{
  "n_layer": 12,
  "n_head": 12,
  "activation": "gelu",
  "norm": "layernorm",
  "norm_eps": 1e-05,
  "attn_scale": 0.125,
  "parallel_block": true,
  "init_std_up": 0.0149,
  "warmup_steps": 484,
  "schedule": "cos",
  "seq_len": 1024,
  "steps": 7729,
  "dataset": "wikipedia_en"
}
MLP neurons of a small language model. Each row is named by its layer, matrix (up: input weights) and neuron, and shows model dimensions 160-287. Each number is 128 + 32 x the weight over its row's rms, rounded and kept within 0 to 255.
After each neuron's rows, "fires in" lists the words (lower case) most often at its 100 highest values on Wikipedia text that the model never trained on. A number after a token or word is its count.

L2.up2910 [116 184 134 100 126 139 150 126 156 153 152 119  88 160 127 141 144 117 113 173  64  99  62 130 122 166 113  83 108 109 146 137 130 105 120 198 115 120 159 114 128 178 129  79  77 118 130 121 166 126 193 197 115 157 103 103 134 146 157 155 119 143 116 163 150 101 186 123 104 147 140 126 120 106 104 158 124 105 181  96 117 117 144 202 107 102 122 194 134 128 168 170 159 131  68  77 143 132 112  63 137 136  56  88 121 180 121 144 206  61 131 125 164  90 132  99 155 113 105  95 146 196 143 120 123 146 174 137]
fires in: "debut" 11, "summer" 10, "union" 9, "gases" 9, "founding" 6, "association" 5

L2.up690 [119 111 146 144 127 160 161 100 147 171 165 127  99 130 104  74 120 136 105 158 127 157 186 148 144 191 143 122 126 128 106 139 162 142 103 127 121 137 102 130 131 118 172  97 108  85 140 119 145 115  84  77 175 131 131  96 103 167 130  77 132 110 149 162 149 108  92 193  91 144 106 110 105  71 111 145 108 112 144 192 183 107 123  62  54  88 164 136 179 116 135 107 112 149 130 126 134 147 148 155  89  81 136 137 127 146 112 186  49  91 167 136 111 116 109 141 140 122 157 148 168 143 131 161 129 140 147 170]
fires in: "however" 17, "behind" 14, "too" 8, "society" 7, "soul" 5, "declared" 4

L2.up2985 [ 69 172 184 141 172 117 190 167  80 119 101 147 142 118 112 113 113  75 139 162 123 131 105 179 178 200 128 110 110 119 126 102 127 146 112 149 107 108  80 126 185 146 100 155 140 132 110 104 163 133 145 112 209 123  77  96 109 122 116 123 103 132 100 121 128 147  89 165  87 175 164 149 116 178 167 161 173 112 110  96 142 148  70 117 130 151 137 152 133 156 152  83 131  81 113 134  91 108 143  78 124 105  95 122 138 165 240 126 142 157 111  88 122 117 122  86 177 132  99 159 122 109 130 159 179  85 125  93]
fires in: "version" 17, "live" 13, "bacteriologist" 10, "means" 5, "attention" 5, "cover" 5

L2.up3527 [126 141 122 128 114 105 150 126 115 164 129 119 104 128 108 203  96  87  94 133 139 138 159 130 125 144 123 123 108 115 137 132 135 150 148 156 175 110  98 116 166 114 153 119 162  37 118  94 139 117 109 143 115 141  51  77 122 131  58 161 131 160 103 118 121 186 181 196  83 153  78 142 136 103 117 137 105 158  24  61 137 147 136 123 118 131 153 150  52 158 143 108 138 169 153 100  92 145 128  85 141 120 100 161  71  97 144  98 147 110 148  43  43 120 133 151 125 113 109 136  82 152 110 136 113  41 103 125]
fires in: "stand" 12, "given" 11, "title" 8, "winning" 7, "changed" 7, "fiction" 6

L2.up1026 [209 173 144 123 145 119  94 113  79 146 152 193  93 144 136 157 193  54 149  87 162 194 148 182 155 148 168  98  98 112  99 136  81  81 150 145 137  92  96 132 152  90 147 172 145 171 166  93 158 161 113 114 146 203 100 100 131 122 112  96 112 138  64 148 101 130 135 136 161 160 157 166 121 100 136  45 123 161 139 138 165 100 143 112 158 139 140 104 159  92 112 146 192  97 163 100 145 120 130 149  76 123 108 163 133  88 172 143 131  73 150 125 178 111  99 178 147 118 152 142 127 100 137 101 133  62 151 235]
fires in: "master" 15, "squadrons" 11, "mountain" 9, "rank" 6, "while" 5, "village" 4

L2.up1809 [125 168 142 142 179 144 133 144 149 138 183  98 174 113 140 129 120 121 136 183 100 160 112 149 101 107 116  99 172 113 114  81 159 225  96 114 141 173 115  61 128 183  92 138 144 135 179 144 133 156 147 112 156 136 156  96  88 215 112 210 160 112 108  77 186 193 159 159 120 113 124 190 132 139 128 108 158 129  79 101 137 147 117 182 121 171 142 153  90 117 129 118 111 106 157 123 195  91 155 135 123 109 174 154 122 169 103 189 126 151 117 127 142 115  90 126 156  60 139 156 143  92  64 123  87  87  98 118]
fires in: "following" 29, "none" 11, "required" 11, "francisco" 11, "huntington" 4, "authorities" 4

L2.up2561 [134 138 136 116 133  79 118 130 178 120 172 131 103  95 177 125 134 105 141 110 154 119 119 151 102 105 163  58 190 139 101 117 203 145 159  98 166 115 135 118  89 141 185 131 112 125 126  94  71 128 151 142 124 102  90 147 209 133 120 118 180  75 119 145 118 126 101  86 132  77 107 126 165 141 100 141 170 111 115 114 129 106 151  98 114 186 117 133  73 168  88 149 167 146 141 134 120  90 117  83 156 161 169 131 117 116 130  37 129 106 120 114 121 135 157 153 141 131 121 167 135 159 107  99  78 132 160 149]
fires in: "due" 21, "areas" 15, "love" 13, "users" 5

L2.up3569 [161 133 149 177  65 152 196 163  85 124 159 148 147  47  98  65 129 119 115 150 148 122 153 131 129 111 126 129 110 137  91  95 129 147 128 132  85 106 171  91 123  94 124 113 133 172 122 120 120 144 143 135 152 150  83  92  43 125  72 102 126  96 118  82 116 150 123 138 143 121 100 137 183 122 101 109  97 118 160  88 102 123 169 127  99  69 119 111  85 184  89  91  88 138 121 149  78 223 106 186 110 101  69 170 136 112 147  41 105 118  97 163 126 138  68  83 144 162 160 144 145  72 197 163 117 141  92  91]
fires in: "boston" 24, "chicago" 15, "battalion" 8, "too" 7, "remaining" 5, "how" 5

L2.up1587 [117  88 107 110 114 150  94  89 166 151  89 151 105 140 200 135  95 137 115 140  91  92  88 104 202  95 134  80 104 124  97 132 152 155  91  60 149  43 125 121 117 144  56 163  95 109 146  80 126 141 135  97 115 140 131 131  90 141 178 155  93 134 112 173 148 121 126 136  92 134  74 181 105 135  97 143 124 123 166 103  80 180 136  97  64 123 166 137 100 154 185 167 152 135 166 151  86  86 124 138 137 104  95 110 106 146 180 109 148 159 215  97 127 161 120  98 162 103 142 126 156  97 138 198 105 114 139 152]
fires in: "while" 13, "mi" 12, "folk" 9, "study" 7, "hit" 5, "jewish" 5

L2.up2051 [157 118 165 126 110 109  93 163 129 138 127 126 109 160  65 150 180 133 123  71 103 120 140 166 108 115  73 107  74 115 151 164 171  56  92  68 111 125  85 110  87 158 122 149 110 173 174 133 102 124 103 150 139 143 137 100 137 154 119 148  82 108 107  96 101 142  76 136 194 103 175  92  89  89 203 145 123  86  91 199 110 122 159 150 123 167  60 101  96 100 102 190 100 151  62 182 173 100 108 162 116 155  60 125 115 106 142 174 105 121 114 189  98 111 152 186 147  88 112 134 165  83 111 196 139 130 145 211]
fires in: "living" 20, "built" 16, "indian" 12, "order" 12, "bronze" 7, "chandu" 6

L2.up3260 [ 76 156 173 109 174 151 128 173 166 148 142 122 118  98 167 129  84  99 169 153 106 168 121 121 151 171 130 109 107 124 117 142 127 131 109 180  98 176  82 163 154 127 129 139 127 159 155 107 185 101 156  91 104 163 125 149 110  94 135 175 111 110 103 103 158 156 160 148  64 109 116 106 159 118 130 114  93  80  66 128 104 215 110 141 132 141 146 115 140 133 106 158 117 168 143 119 178 107 140 126 160  97  40 128  75 164  89 134 160 139 175 119 165 167 107 191 198 127 165 148 124 175 141 122  82 138 112 118]
fires in: "five" 19, "camera" 9, "regular" 6, "presence" 6, "begins" 6, "rimbaud" 6

L2.up2577 [137 143 117 157  90 129 174  91  97 116 147 147  98 163 178 208  97 111 115 164 131 193 143  97 150 135  94 139 152 171 154 135 138 170 140 124 190 172 175 157 136 137 110 144  77 117 146 151  94 165 117 111  85 122 136 129 106 123 108 118 131 200 139 114  80 112 108 154 104 128 162 141  74  90 178  63 154  63 100 169 149  95 113 100 186 118 148 186 119 104 201 148  91 123 102 129 133 152 140 163 185 153 120 127 189 160 117  79 134 122 126 190 151 157 114 132 154  91 154 140 101  16 160 124 108 141 139 163]
fires in: "most" 25, "stand" 14, "venture" 4, "yards" 4, "incredible" 4

L2.up331 [129  96 104 125 141 188 134  48 142  89 125 159 153  97 130  71 126 111 108 171 109  58 132 136 142 137 162 151  87  77 128  73  93 115  88 165 115 155 127 111 127 112 157 118 122 161 151  91 152  73 134 131 123 137 185 193 130 157 110 115 176 110 150  88  93 132 201 137 153  70 126 125 124 113  78 112 103 122  71 129  66  93  99 109 114 166 169 130  85 161 160 135 139  95 128 104  94  50 185 120 123 112 116 152 133  38 156 135 152 104 137 139 178 110  86 163 118 105 139 156 104 132  77 113 168 115 107 152]
fires in: "professional" 16, "business" 11, "computer" 9, "creek" 9, "lincoln" 8

L2.up2002 [166 124 189 116 157 170 135 177 134 132  94 104 140 118  59 104 158  70 185 160  89  36  99 206  81 126  97 130 136  95 117 152  73  96 186 167 195 150 116 115 156 159 135 174 130  73 153  86 100 161 124 140 134 141 155 120 101 132  73 163 111 137 154 117  87 140 119 122 105 101  75 110 140 143  78  92 127 158 165 144 140 108 160 152 125 112 100  91 137 144 135 158 162 144 154 128  92 171 176 136 121 134  74 144 110 159 103  69  86 147 114 128 116 120 103 145  97  65 198 151 138 127 100 202 119 119  91 144]
fires in: "city" 22, "group" 16, "hills" 6, "dodge" 5, "chang" 4